config.toml
n_layer = 12
d_model = 192
n_head = 4
n_kv_head = 2
head_dim = 64
d_mlp = 384
vocab_size = 863
activation = "geglu"
norm = "rmsnorm"
norm_place = "peri"
norm_eps = 1e-05
positions = "rope"
rope_base = 10000.0
rope_fraction = 1.0
qk_norm = false
attn_scale = 0.125
bias = "none"
tie_embeddings = true
parallel_block = false
extras = ["capped logits"]
init = "uniform"
init_std_qkv = 0.0211
init_std_o = 0.00431
init_std_up = 0.0211
init_std_down = 0.00431
init_out_by_depth = true
optimizer = "adamw"
lr = 0.00123
lr_mult_qkv = 0.4
beta1 = 0.9
beta2 = 0.95
lr_head = 0.00942
grad_clip = 1.0
warmup_steps = 256
schedule = "wsd"
decay_fraction = 1.0
decay_shape = "sqrt"
final_lr_fraction = 0.0
batch_tokens = [8192, 16384]
seq_len = 256
doc_mask = true
train_tokens = 122900000
steps = 10442
dataset = "wikipedia_en"
MLP neurons of a small language model. Each row is named by its layer, matrix (down: output weights) and neuron, and shows model dimensions 48-175. Each number is 50 + 15 x the weight over its row's rms, rounded and kept within 0 to 99. A neuron's up and down rows have the sign that makes its largest values positive.
After each neuron's rows, "fires before" lists the tokens most often just after its 100 highest values on Wikipedia text that the model never trained on. A number after a token or word is its count.

L8.down36:40 52 99 70 56 44 44 77 42 40 56 41 74 39 43 51 75 29 60 36 46 49 31 33 52 96 60 49 28 27 87 58 53 65 54 34 55 53 71 57 51 63 53 56 37 35 32 32 38 47 56 28 40 56 49 47 63 66 58 61 64 83 55 58 55 70 52 66 71 55 51 48 72 40 53 61 43 38 32 49 33 64 65 32 70 51 34 56 53 65 32 72 66 54 23 38 43 60 81 43 35 35 53 40 24 70 30 75 57 50 82 44 74 44 48 53 62 66 55 58 46 27 53 58 46 15 50 54
fires before: "| " 18, "\n" 8, "(" 8, "ig" 6, "por" 5, "|" 5

L9.down23:51 47 46 51 32 37 59 77 50 48 39 84 45 31 29 75 40 55 53 60 37 67 45 56 63 41 55 62 58 73 39 55 62 36 41 53 71 19 38 56 62 61 62 46 40 62 37 58 70 48 54 58 73 73 69 53 47 64 63 60 32 59 36 37 35 67 51 56 64 63 32 37 54 53 42 73 21 55 52 49 55 54 56 59 36 55 47 49 67 63 37 56 44 76 56 54 38 59 74 67 38 58 79 66 57 81 37 39 70 43 49 35 47 21 73 38 62 56 09 58 39 78 32 61 71 51 23 61
fires before: "er " 18, "er" 14, "ment " 12, "ing " 7, "ed " 5, "em" 4

L2.down256:63 51 46 40 65 33 85 39 31 50 31 59 21 44 64 55 51 64 44 65 35 60 12 31 55 47 50 61 57 52 68 40 50 34 60 55 51 55 69 49 27 81 56 08 77 55 67 62 72 45 54 56 44 17 57 47 44 21 77 49 29 60 28 51 45 42 56 70 48 72 49 85 66 75 41 44 58 54 58 68 24 49 36 31 42 51 52 36 60 63 41 62 39 69 59 54 67 27 60 54 55 57 59 74 49 53 38 44 51 53 40 68 72 53 50 51 56 46 61 38 62 38 71 58 43 47 41 57
fires before: "ed " 20, "e " 9, "in" 9, "si" 8, "u" 6

L8.down291:55 29 55 27 58 66 55 75 55 42 30 47 75 38 36 44 51 45 53 62 48 94 27 46 46 60 50 29 09 88 49 57 57 37 44 56 52 50 55 66 58 58 64 44 58 44 35 47 43 38 59 51 50 47 39 49 46 49 47 75 59 61 51 45 25 62 51 38 54 36 51 37 76 34 89 69 63 60 68 49 55 55 18 74 50 53 47 63 74 63 29 54 44 17 25 34 39 33 33 73 41 55 46 23 44 58 49 48 34 16 47 00 60 31 45 73 63 26 32 56 65 47 69 44 47 41 35 49
fires before: "| " 26, "of " 10, "|" 6, "==" 6, "===" 5

L4.down205:45 65 32 53 41 44 76 62 66 69 55 45 65 46 77 40 70 31 35 68 55 74 41 23 40 37 69 24 62 66 53 59 56 52 23 33 51 30 57 66 55 18 24 39 61 67 60 90 36 42 56 45 73 48 43 54 13 45 36 39 54 49 45 20 37 25 52 72 37 71 35 72 34 40 40 54 32 44 40 53 45 41 54 25 47 53 64 59 57 80 38 43 32 61 58 48 54 32 84 24 34 41 53 78 44 53 70 39 42 44 53 61 54 64 53 59 45 48 66 46 49 93 45 43 45 47 50 14
fires before: ", " 15, "g" 11, "ve " 10, "." 6, "st" 5, "al " 5

L4.down347:31 31 43 55 47 43 45 61 53 53 40 56 35 56 75 60 53 43 65 36 53 53 49 27 54 44 47 54 38 68 37 66 49 34 31 46 71 31 77 77 70 48 55 38 47 83 69 46 44 41 31 26 83 46 44 43 38 37 49 42 68 63 28 55 64 32 44 70 33 54 47 82 56 38 38 55 35 45 54 44 46 82 39 32 38 61 54 51 44 56 72 20 40 22 63 33 02 57 63 47 57 41 47 40 54 66 51 44 56 54 27 70 37 46 56 58 29 62 75 34 69 61 43 33 48 32 19 44
fires before: " " 16, "| " 16, "|" 15, "{" 10, "\\" 6

L8.down51:22 59 55 19 62 67 38 94 70 49 63 30 36 26 54 68 52 45 58 60 99 58 56 49 47 25 45 32 81 52 70 33 52 45 54 71 78 51 58 39 75 56 59 66 41 62 44 53 55 44 46 46 67 07 61 52 40 47 55 52 73 59 27 35 60 46 34 38 54 32 45 40 31 55 41 50 37 75 47 41 29 45 57 46 59 42 84 57 46 28 55 43 54 46 34 51 53 39 53 52 52 49 59 46 61 68 54 50 51 40 39 00 83 58 17 56 37 58 38 67 56 50 56 37 62 39 62 37
fires before: "| " 84, "|" 7

L3.down122:40 49 51 50 31 53 47 19 64 48 27 64 65 58 59 56 36 59 31 51 71 69 50 50 53 30 73 41 54 66 73 60 71 21 30 55 24 72 43 59 58 37 29 34 47 62 47 59 40 67 44 62 43 36 41 68 43 46 49 50 51 82 49 44 67 48 66 56 62 45 55 44 46 55 56 29 35 20 50 23 56 66 45 31 73 74 50 82 23 30 65 71 56 68 49 51 45 48 46 42 48 56 39 51 63 65 13 40 42 59 44 70 65 18 49 55 33 58 80 67 65 44 36 53 51 47 58 47
fires before: ", " 30, ": " 16, "–" 16, ")" 9, "\n" 8, "), " 7

L3.down318:58 26 62 59 45 64 19 68 69 46 42 41 35 58 53 47 34 41 20 42 43 34 28 60 56 61 65 56 76 54 48 33 45 66 44 31 43 82 35 58 56 68 40 52 53 75 46 42 69 44 51 52 51 54 39 57 36 49 30 39 41 57 59 63 64 51 42 25 58 63 54 10 23 56 59 69 64 39 44 65 72 75 62 53 62 54 44 69 35 47 53 32 36 32 47 40 40 51 34 41 45 61 60 59 60 67 14 37 31 53 62 54 37 80 61 48 43 39 34 24 58 49 55 86 78 58 30 44
fires before: "al" 18, "uc" 11, "at" 9, "ac" 8, "ation " 7, "ong " 7

L8.down164:16 36 53 41 51 74 38 79 59 53 47 53 14 79 45 42 29 50 23 43 53 39 28 44 34 57 27 45 38 52 53 80 26 39 55 62 67 44 36 63 57 46 53 88 49 47 76 67 73 37 60 62 31 17 46 44 36 74 51 69 55 46 43 68 67 37 63 26 50 23 32 41 47 38 71 24 59 30 68 43 45 47 59 39 55 67 37 79 37 64 11 24 65 42 44 58 61 66 46 34 65 55 54 51 43 72 49 56 34 42 49 17 49 37 37 52 56 32 46 54 48 51 66 62 66 46 61 35
fires before: "| " 30, "al " 13, "al" 10, " " 7

L3.down299:79 57 36 52 32 54 54 68 72 58 26 57 48 69 32 28 00 60 84 30 19 51 45 55 22 34 51 62 59 35 37 46 55 24 60 87 63 43 49 40 50 34 61 33 63 40 67 54 14 27 47 51 57 55 55 14 51 43 51 32 43 43 32 33 45 43 42 27 59 67 61 38 41 59 50 24 53 44 52 72 48 54 70 75 58 60 62 53 38 43 63 69 50 48 63 30 61 34 74 46 30 43 59 48 30 32 78 69 57 28 54 46 62 57 74 56 57 34 49 57 41 41 41 61 48 35 65 38
fires before: "th" 24, "c" 11, "tr" 8, "str" 8, "ty " 7

L4.down113:39 54 74 53 49 50 66 69 54 67 44 53 47 45 54 62 85 65 73 39 42 50 50 80 65 36 62 68 48 59 61 81 52 74 51 48 54 42 45 37 71 90 64 51 50 56 70 33 40 44 50 52 47 28 59 33 33 47 43 57 49 55 37 68 55 41 62 80 43 53 50 38 61 51 54 32 06 56 17 49 52 71 37 32 51 41 23 66 49 91 52 42 49 53 65 46 53 43 56 46 38 67 99 48 89 41 32 53 67 50 75 59 69 36 64 69 44 43 54 54 52 62 55 45 44 24 46 50
fires before: "| " 27, ", " 14, "– " 13, "(" 11, "|" 11, "." 6

L3.down31:30 33 13 59 44 75 59 45 60 64 54 58 66 49 50 46 47 37 45 56 55 32 33 29 49 52 37 42 31 47 64 48 42 53 44 66 41 78 66 93 54 60 29 45 56 51 56 72 55 85 57 80 70 83 73 72 54 47 53 64 63 40 65 68 37 53 34 99 29 61 55 72 43 34 56 28 37 53 65 23 51 55 50 48 58 17 39 63 57 52 60 51 63 29 53 47 51 55 76 53 31 72 51 00 42 49 50 53 37 53 65 35 35 23 51 38 47 64 58 59 63 52 32 37 51 39 56 60
fires before: "iv" 15, ", " 13, ". " 7, "in" 6, "." 5, "ebr" 5

L8.down244:59 48 36 45 52 47 77 09 65 42 42 39 62 63 58 45 57 52 66 53 36 40 86 44 58 47 37 41 71 45 40 58 39 32 49 16 78 61 55 64 59 45 29 78 38 49 52 71 43 44 83 45 51 50 49 41 44 62 50 53 38 37 50 59 50 50 45 37 50 65 74 50 02 64 57 51 51 38 55 30 68 54 87 44 43 54 57 65 25 40 60 43 47 55 49 75 47 66 87 45 56 77 52 18 47 56 50 51 70 47 82 40 50 52 64 63 54 51 45 60 25 46 80 31 66 55 05 34
fires before: "k" 15, "es " 10, "p" 7, "k " 7, "e" 6, "ed " 6

L8.down339:52 46 57 22 57 27 29 82 48 37 80 39 54 42 43 45 53 57 46 52 56 43 42 51 76 58 62 47 11 38 46 59 42 44 57 41 43 55 25 31 22 63 69 46 25 69 37 78 52 54 28 77 62 36 62 36 38 42 49 44 52 59 38 42 24 65 58 23 63 52 63 70 38 59 41 55 44 32 54 46 57 67 58 71 56 35 89 36 47 29 51 48 51 31 72 46 45 37 48 94 41 66 37 33 53 63 68 36 75 62 53 23 45 74 76 19 51 51 36 43 55 49 40 61 55 45 41 30
fires before: "2" 28, "1" 11, "9" 9, "0" 6

L9.down363:53 49 51 58 12 53 53 53 44 33 30 56 57 31 60 70 35 23 43 71 48 37 56 34 27 50 51 38 76 52 30 57 71 47 47 58 58 73 78 32 25 43 50 74 67 38 69 55 66 26 63 41 47 72 62 62 67 84 41 67 48 37 35 48 70 42 49 69 51 48 46 61 30 55 78 45 70 39 47 55 57 46 56 58 44 29 50 34 60 59 29 97 34 61 55 61 33 57 81 64 45 73 52 58 49 40 52 84 48 27 45 58 47 23 36 53 50 41 61 31 62 75 34 58 59 45 77 57
fires before: "p" 23, "ig" 17, "ear" 12, "ul" 11, "er" 8, "c" 7

L8.down142:55 26 29 46 36 37 61 49 77 46 78 46 52 35 63 37 60 68 51 28 55 36 36 43 76 69 47 32 56 74 67 85 69 78 43 68 69 57 41 63 69 48 39 04 80 62 66 30 79 71 53 52 33 35 47 46 55 36 37 40 33 22 34 36 45 63 31 90 75 49 59 73 44 54 56 53 63 63 25 37 37 35 31 41 45 37 49 66 36 49 44 60 52 51 56 71 66 45 21 67 39 35 68 54 35 53 52 69 47 37 45 36 51 60 51 34 44 51 39 61 37 43 55 41 51 27 61 53
fires before: ", " 33, "ug" 8, ". " 7, "." 6, "\n" 4, "i " 4

L8.down1:70 39 42 48 14 45 59 41 64 38 36 50 41 36 47 44 45 31 76 55 38 37 49 49 41 55 32 40 43 63 52 39 62 38 48 47 36 38 71 31 70 64 43 57 68 79 41 75 39 57 44 59 71 48 49 49 53 60 74 45 23 61 14 36 25 43 34 55 69 27 40 61 24 79 56 26 57 54 56 42 75 37 41 54 56 47 60 36 40 46 56 74 34 57 42 56 35 31 53 49 33 37 48 50 49 37 46 71 60 54 60 56 18 26 43 24 59 19 56 35 52 59 59 54 34 42 32 21
fires before: "n " 28, "str" 17, "st" 15, "n" 15, "th" 5

L2.down12:54 45 52 43 31 74 75 53 74 45 12 29 77 35 57 79 54 49 62 49 64 53 53 25 26 37 34 62 56 31 58 30 47 39 38 74 37 52 72 71 38 44 17 55 61 74 39 31 50 42 35 52 34 59 44 40 71 36 40 48 56 49 58 40 65 60 44 52 67 58 72 24 52 48 35 40 62 58 67 55 50 43 32 41 36 46 42 47 55 15 50 58 46 37 41 42 39 36 70 65 55 66 61 59 39 68 46 30 26 29 32 52 35 39 60 54 47 35 43 46 57 71 46 66 60 21 58 63
fires before: "." 14, "0" 8, "," 7, ". " 7, "0 " 7, "3" 7

L9.down285:45 32 59 67 68 54 54 42 44 61 56 55 54 46 35 52 34 53 69 73 38 58 51 88 36 64 73 35 54 43 54 70 54 59 52 36 24 73 65 78 61 37 55 42 51 24 63 73 47 59 64 55 57 55 46 47 42 47 31 34 53 91 26 55 42 71 64 48 23 73 51 97 63 60 28 55 65 58 62 56 45 70 54 43 46 53 47 25 45 68 61 59 59 53 41 55 47 59 60 34 35 24 65 57 83 49 36 32 24 54 53 70 62 56 53 36 39 52 60 55 55 50 64 46 58 58 75 72
fires before: "or" 23, "g" 17, "h" 16, "ember " 15

L9.down40:26 60 41 24 55 36 57 33 55 23 37 73 49 56 57 51 67 55 66 59 52 53 61 28 49 81 61 45 31 48 39 43 30 50 48 39 24 47 56 48 33 70 37 46 60 56 44 61 51 22 16 55 54 57 40 53 61 64 48 26 38 38 57 44 25 56 49 24 50 43 63 74 47 45 61 56 42 71 64 38 55 48 78 30 52 55 42 38 57 59 57 51 57 89 72 53 23 35 57 24 55 44 42 38 55 59 22 46 50 74 57 48 41 29 58 32 54 80 17 49 49 62 49 70 37 40 51 25
fires before: "k " 22, "k" 17, "s " 9, "ty " 9, "r" 4

L9.down70:57 17 53 59 30 41 68 44 36 65 37 45 46 46 27 76 47 50 32 63 53 37 28 33 68 43 65 89 44 42 41 64 59 36 35 36 51 30 55 47 50 32 63 47 79 36 50 50 63 44 71 56 48 35 46 68 20 45 35 59 53 25 51 54 36 34 61 43 75 51 42 68 38 21 59 68 59 36 54 59 55 62 52 42 40 44 42 44 87 66 28 40 50 23 46 65 38 37 54 55 34 40 56 67 76 66 57 48 85 31 22 37 45 51 51 05 65 47 53 70 48 54 51 39 78 32 59 54
fires before: "ed " 27, "s " 8, "k " 8, ", " 5, "ated " 4, "er " 4

L9.down294:47 50 43 58 58 79 71 24 37 26 32 51 26 47 38 52 97 46 61 63 65 65 68 38 50 58 57 26 23 37 53 26 35 58 40 40 75 56 43 64 56 53 70 31 41 64 04 72 70 35 50 27 68 33 54 42 31 60 41 46 54 40 67 31 67 57 43 54 72 46 48 52 56 43 51 70 62 54 73 38 28 52 28 59 48 60 52 78 62 41 52 57 40 63 30 28 44 19 17 31 34 48 80 44 60 46 45 47 60 53 46 53 58 76 64 68 41 44 64 63 45 49 48 57 78 44 37 18
fires before: "| " 27, "(" 8, "M" 5, "E" 5, "B" 5

L4.down303:75 36 29 60 31 31 71 62 61 30 59 44 65 57 54 54 62 45 36 55 22 64 58 31 63 23 42 38 52 53 32 56 41 33 52 37 00 67 45 54 55 81 48 41 38 75 41 53 65 55 60 46 35 28 51 50 77 39 43 74 55 81 14 36 48 42 43 42 63 45 57 49 28 52 82 55 71 74 50 70 25 46 40 81 56 62 36 62 54 82 32 45 42 62 63 46 55 62 40 36 61 32 53 41 50 45 53 50 39 76 55 34 48 27 66 40 57 42 61 56 68 39 65 82 69 38 66 40
fires before: "st" 19, "n" 16, "str" 11, "n " 6, "g" 4, "'" 4

L8.down281:57 47 57 57 56 65 70 55 51 82 57 47 41 58 51 61 26 65 47 71 32 41 58 46 39 34 50 39 77 46 47 70 56 00 36 47 50 49 38 85 51 52 19 49 50 58 68 51 44 51 38 48 78 41 38 44 20 43 31 72 37 45 52 70 34 30 21 69 50 59 38 66 62 61 31 74 83 46 65 51 24 53 90 42 57 68 46 55 42 54 63 68 52 72 45 44 79 32 48 27 39 56 63 55 37 56 61 17 66 62 44 31 36 67 51 59 64 32 65 48 53 58 21 54 68 61 38 45
fires before: "ed " 17, ", " 14, "ing " 7, ". " 7, "ed" 6, "es " 5

L3.down34:53 33 46 58 23 62 42 92 48 42 59 16 37 44 53 54 55 71 45 60 54 35 38 52 52 39 49 46 47 36 53 41 53 43 64 52 77 51 36 46 61 77 53 49 64 78 75 42 59 34 54 61 43 53 45 59 55 52 34 74 49 46 32 43 51 27 76 45 22 72 34 60 46 44 44 55 54 40 24 56 59 62 39 42 41 50 61 46 69 66 48 52 39 38 31 59 50 57 56 78 60 67 73 45 48 74 54 32 75 42 22 51 38 70 61 54 46 55 39 54 31 50 77 56 58 39 24 25
fires before: "er" 30, "ack" 9, "en" 7, "end" 7, "ack " 7, "is" 6

L2.down301:91 46 46 52 46 26 87 29 42 71 63 71 62 49 74 69 43 45 46 43 27 28 46 08 65 70 50 39 58 24 34 60 41 65 71 58 80 55 50 42 36 42 43 69 72 30 24 66 36 37 31 62 32 48 48 59 60 62 62 35 71 50 59 48 31 54 70 33 31 74 43 76 48 36 28 36 55 68 28 67 49 41 57 58 67 32 60 41 44 48 36 38 45 54 46 52 54 53 76 38 53 67 79 29 77 61 34 61 49 89 67 60 47 42 82 57 61 50 62 41 48 43 70 38 27 47 53 19
fires before: ", " 34, "." 7, "0" 6, "\n" 4, "1" 4

L8.down85:45 43 38 28 42 61 69 51 38 41 61 54 45 42 49 71 53 36 55 44 43 25 24 52 56 62 53 66 70 41 54 47 54 47 55 39 49 37 17 62 28 49 51 47 37 50 82 58 37 49 38 67 40 32 53 40 71 40 14 47 47 64 43 30 45 27 63 23 16 54 54 74 72 60 37 28 66 50 23 53 42 56 45 57 39 38 59 30 35 58 53 65 65 36 38 48 15 48 59 49 64 67 59 22 63 55 80 42 69 52 33 80 37 43 58 68 42 41 43 28 44 53 26 31 66 30 41 38
fires before: "| " 59, "|" 20

L2.down89:26 61 62 43 48 67 45 41 09 43 58 55 36 47 49 40 36 23 46 34 50 33 27 37 54 74 54 78 55 59 66 79 30 44 23 48 82 27 72 57 44 57 74 49 52 52 41 18 69 27 59 40 48 35 66 36 45 37 57 54 61 40 31 31 53 30 61 17 85 36 55 42 68 59 63 54 44 50 59 54 47 48 57 62 19 53 68 56 59 41 27 52 43 47 51 64 67 69 57 52 51 74 63 35 49 66 48 79 25 60 53 65 47 43 51 24 79 67 61 44 35 42 39 57 56 48 27 54
fires before: ". " 24, ", " 22, "." 14, "'" 10, "l" 4

L3.down356:41 71 52 26 48 47 65 54 29 45 32 75 68 55 55 36 45 55 59 44 33 65 31 56 66 64 60 58 52 43 47 55 55 68 47 72 57 60 35 41 66 63 70 39 56 43 36 45 43 66 43 56 56 30 93 61 59 57 83 23 43 66 44 53 87 52 22 38 31 26 17 70 53 73 32 80 38 35 64 62 60 48 55 48 38 30 56 57 49 61 55 40 31 70 61 68 58 63 36 52 90 59 44 70 45 69 40 62 21 44 43 60 47 13 43 37 60 44 29 41 19 40 38 72 58 66 53 47
fires before: "ing " 13, "od" 11, "sion" 8, "ed " 8, "e " 6, ": " 6

L8.down27:49 60 62 30 49 49 64 76 67 68 68 52 40 29 43 60 42 14 46 67 50 53 46 60 54 39 47 60 14 39 66 57 64 58 47 56 45 61 58 80 39 50 45 64 61 39 49 47 48 55 40 64 33 51 61 60 57 43 39 54 59 53 60 49 59 26 51 59 59 56 45 42 34 57 63 43 46 48 47 61 64 49 61 44 56 37 51 74 56 33 33 64 68 52 52 42 46 37 51 52 46 55 44 38 47 35 46 66 70 35 40 00 62 57 45 64 65 58 48 55 42 63 59 37 28 51 37 48
fires before: "| " 50, "a " 8, "the " 5

L8.down229:56 40 42 44 77 37 35 99 65 58 60 49 51 61 50 39 69 50 64 52 48 58 43 56 46 37 67 38 63 56 27 44 38 43 61 86 32 67 36 30 62 55 58 47 45 44 51 51 32 50 37 50 45 51 36 50 54 37 57 50 82 50 35 17 54 45 45 63 56 43 61 34 43 50 49 57 50 46 49 73 43 56 19 59 51 60 32 47 67 37 41 62 51 60 47 82 47 32 49 52 77 56 70 46 42 40 50 29 48 42 51 00 43 47 48 66 49 57 24 79 65 46 35 49 63 50 46 58
fires before: "2" 20, "0" 14, "3" 10, "1" 9, "of " 8

L9.down182:75 70 46 54 66 47 64 79 78 64 63 50 42 57 55 36 62 63 84 42 77 06 67 64 43 57 43 45 65 29 33 40 56 55 50 55 49 60 43 48 49 32 55 47 23 54 39 61 24 36 41 58 70 60 71 56 45 52 46 38 71 48 71 46 79 41 53 13 21 60 32 33 55 66 28 68 50 59 21 47 37 60 74 50 53 28 43 38 21 40 43 54 64 73 32 41 23 56 46 50 49 18 19 48 41 67 39 48 26 67 38 21 43 60 43 55 29 69 64 45 61 55 45 52 46 16 41 59
fires before: "| " 53, "|" 12, "(" 11

L9.down133:55 24 48 34 58 62 54 67 72 55 68 59 48 22 62 78 59 61 51 78 38 31 64 64 54 43 49 15 26 32 72 51 52 43 45 30 49 38 28 45 70 45 83 35 38 27 55 41 42 81 25 21 63 55 40 50 82 67 47 48 72 42 26 59 62 42 57 65 49 56 64 59 50 62 37 67 37 50 19 58 59 50 60 40 59 53 45 48 24 71 68 42 52 50 78 44 49 58 27 44 40 52 31 51 37 28 58 61 44 25 41 22 51 39 56 62 48 67 71 40 35 45 45 63 36 18 40 63
fires before: ", " 39, ". " 10, "\n" 9, "." 8, "; " 8

L8.down371:62 66 42 62 24 63 55 71 55 33 51 69 59 44 53 45 48 58 46 39 75 33 23 53 21 42 40 38 73 49 28 56 21 32 64 35 35 29 35 47 44 63 72 46 54 48 28 57 52 29 44 45 84 53 53 23 22 58 57 35 44 60 33 37 71 66 47 34 54 48 47 36 51 57 68 60 57 48 57 57 19 70 54 37 31 46 40 48 42 27 58 37 50 38 57 39 71 62 18 34 72 23 73 46 50 51 59 46 53 76 67 46 52 35 42 71 53 85 85 53 70 52 61 50 74 36 37 30
fires before: " " 20, "ard" 18, "ard " 6, "il " 5, "il" 5

L3.down376:49 69 68 42 62 83 62 30 41 43 51 49 25 66 17 41 51 28 53 66 43 42 40 64 51 70 45 25 48 30 57 47 64 36 39 38 14 80 65 61 37 57 58 67 65 45 51 61 60 37 54 42 45 59 70 52 74 39 39 73 42 40 54 53 49 24 69 49 08 91 57 78 55 63 56 56 76 74 47 43 60 46 63 29 40 50 57 30 79 66 50 74 41 49 31 28 40 27 71 42 49 69 59 49 46 73 48 68 26 81 55 48 52 57 61 44 31 65 38 34 41 45 57 65 50 32 51 42
fires before: "j" 11, "c" 11, "p" 11, "t" 8, "vid" 8, "gr" 8

L3.down336:35 61 73 72 57 42 60 48 25 42 39 48 52 20 33 44 58 41 27 48 39 62 28 46 56 67 67 50 32 39 27 41 64 82 63 59 44 62 41 53 51 60 64 48 47 41 65 68 62 77 59 62 59 82 43 16 22 46 41 35 58 41 39 28 63 27 63 65 47 42 59 83 51 79 24 71 39 43 36 45 62 45 44 61 39 43 48 26 70 55 72 17 60 65 44 65 58 57 43 54 39 60 58 49 70 66 48 50 52 38 60 39 60 36 64 55 56 56 27 56 35 33 58 60 64 90 54 74
fires before: "or" 28, "i" 12, "er" 8, "h" 6, "er " 5, "e" 5

L2.down273:48 57 30 59 30 68 45 87 61 79 55 54 41 53 74 43 58 49 57 36 31 44 68 48 73 67 40 27 66 74 38 54 34 63 59 65 48 68 66 41 60 77 50 52 41 62 33 35 45 39 74 22 23 22 55 44 58 75 29 68 43 55 37 69 32 40 49 20 28 34 47 60 39 51 86 32 38 71 44 63 54 54 63 37 74 61 29 58 74 37 25 79 57 49 37 52 72 57 57 63 71 78 73 54 39 45 60 52 54 56 58 32 52 66 58 38 36 28 48 35 49 65 64 46 41 60 28 37
fires before: "un" 13, "g" 12, "b" 10, "er" 7, "is" 6, "st" 5

L9.down262:29 43 41 28 63 59 00 54 41 33 21 61 41 59 33 42 55 61 49 40 52 41 43 59 44 64 65 58 35 67 68 47 70 47 55 59 67 58 19 45 83 61 50 69 55 51 58 46 82 46 51 77 46 25 69 65 44 44 52 54 40 62 56 35 68 35 61 20 25 75 77 53 58 27 40 34 37 63 61 34 59 69 76 36 72 50 36 57 54 46 60 31 37 44 64 49 50 45 43 59 90 48 52 56 42 87 31 54 45 60 59 60 24 65 55 70 52 34 69 29 41 53 52 72 61 50 50 48
fires before: "ed " 24, "a " 11, "s " 9, "s" 6, "ing " 5, "le" 5

L8.down274:38 37 10 35 37 25 64 56 35 50 56 43 73 53 57 57 36 40 58 52 47 79 21 46 50 13 81 48 37 55 56 46 43 45 48 44 41 37 52 71 50 79 69 37 24 40 30 67 32 25 36 45 35 59 63 57 62 38 73 65 52 47 56 52 35 64 62 81 48 62 52 20 71 20 60 43 53 70 32 49 44 47 57 45 75 61 40 41 63 44 54 44 66 43 26 35 54 44 66 46 49 28 37 53 47 78 50 61 49 37 44 18 40 27 57 44 35 67 55 40 33 51 57 52 47 41 38 46
fires before: "| " 38, "ro" 17, "w" 12, "|" 9

L8.down199:48 33 46 49 60 36 72 66 48 52 62 80 67 37 50 56 27 49 36 32 68 72 12 46 53 99 46 77 87 50 43 59 48 69 78 55 17 61 18 56 39 46 47 64 62 41 33 52 66 43 63 67 62 44 62 37 54 57 59 56 58 32 52 49 56 35 41 41 60 50 37 65 42 25 49 55 46 27 48 55 33 32 54 45 52 26 52 52 55 26 80 40 66 29 34 63 53 59 42 34 33 56 42 75 53 35 43 71 45 37 66 58 52 69 43 50 61 42 44 53 39 58 48 46 48 48 03 67
fires before: "u" 17, "s " 12, "ed " 9, "ur" 7, "ed" 5, "man" 5

L9.down76:47 50 57 51 57 76 32 51 43 36 78 71 62 46 44 26 61 58 31 68 85 57 62 56 35 67 85 52 79 69 60 72 62 45 71 66 36 55 56 67 44 40 38 58 99 47 29 61 39 64 69 74 55 42 36 60 45 66 68 47 33 45 33 77 63 64 67 40 61 67 48 32 51 36 54 53 42 28 57 24 46 47 53 46 51 34 43 36 51 57 79 59 37 54 57 43 52 54 36 41 57 54 41 35 27 21 45 80 29 51 69 59 37 41 63 77 60 31 54 38 59 64 52 44 21 61 54 50
fires before: "), " 27, "t " 12, ") " 12, " " 5

L9.down382:65 42 74 62 88 56 69 23 49 73 51 52 76 44 58 66 42 40 48 64 36 73 51 64 25 33 61 31 51 35 66 84 49 34 27 29 57 30 32 64 35 42 43 47 41 46 24 54 50 34 46 47 41 61 29 71 69 48 53 57 39 41 30 52 39 62 61 51 46 65 65 43 61 47 35 44 58 62 06 58 32 37 54 41 47 58 48 31 26 60 26 59 41 47 46 31 47 25 86 73 61 46 50 67 63 46 57 46 25 46 46 53 49 34 51 43 49 51 45 71 60 22 55 62 35 60 58 45
fires before: ", " 22, ". " 11, " " 11, "." 8

L9.down274:54 46 40 52 59 53 77 30 35 46 44 15 45 32 43 67 40 16 51 27 40 49 46 46 17 33 23 52 53 46 73 56 57 57 43 51 56 63 28 61 46 41 73 52 42 63 48 58 62 71 63 10 32 23 61 37 54 69 59 56 61 89 24 15 28 54 50 51 79 51 54 65 14 40 49 47 59 52 52 27 48 41 45 22 47 61 20 40 37 46 49 65 57 44 63 71 30 36 57 51 42 31 46 58 36 28 63 48 48 34 52 41 32 58 30 65 35 37 75 57 70 47 54 67 51 24 55 31
fires before: ", " 32, "." 10, ". " 9, ") " 4

L8.down83:34 25 62 62 69 56 59 51 66 62 49 50 46 41 63 64 43 50 42 57 57 55 31 45 49 46 42 50 72 53 30 76 21 35 65 64 59 41 36 42 46 56 55 28 38 40 60 43 31 70 78 24 24 43 56 17 50 48 59 38 54 71 52 47 17 38 37 41 38 60 37 81 43 91 47 55 65 36 53 33 45 43 62 62 66 42 54 79 43 57 29 46 45 51 52 36 60 48 59 62 47 39 34 72 24 55 71 35 35 50 47 29 49 47 53 27 56 45 49 18 63 63 47 60 49 51 69 44
fires before: ", " 17, "==" 14, ". " 14, "e " 12, "s" 8, "s " 8

L4.down295:33 38 64 57 55 64 36 36 30 61 31 44 28 46 54 73 36 55 33 43 77 57 45 36 46 27 43 68 68 59 63 39 42 64 35 56 44 80 69 38 40 51 51 37 30 24 51 36 85 55 68 22 38 24 65 43 28 56 47 26 41 58 66 64 45 40 58 31 43 54 89 50 47 47 45 48 49 55 47 35 56 48 32 43 38 60 33 64 55 59 38 41 46 31 53 60 72 50 52 53 36 09 38 50 60 52 37 47 26 25 66 47 35 24 55 53 79 65 73 39 71 26 34 38 41 50 58 56
fires before: "," 20, "." 11, "to " 10, "ther " 6, ". " 5, "al" 5

L4.down191:43 51 62 44 48 46 66 26 99 60 61 46 43 54 34 66 49 19 39 25 63 37 25 46 49 48 37 06 62 20 52 57 45 22 51 51 61 47 67 50 52 40 49 63 40 43 40 37 54 67 50 47 48 58 58 81 39 57 22 66 42 51 57 56 54 73 47 61 42 59 55 55 29 41 56 49 17 47 51 47 75 25 34 29 67 29 29 29 61 48 51 31 58 39 59 55 42 58 71 51 41 36 52 61 59 69 34 60 63 67 37 51 53 36 64 27 41 59 25 32 51 49 38 65 47 77 59 40
fires before: "2" 16, "1" 12, ", " 11, "ebr" 8, "0" 7, "0 " 7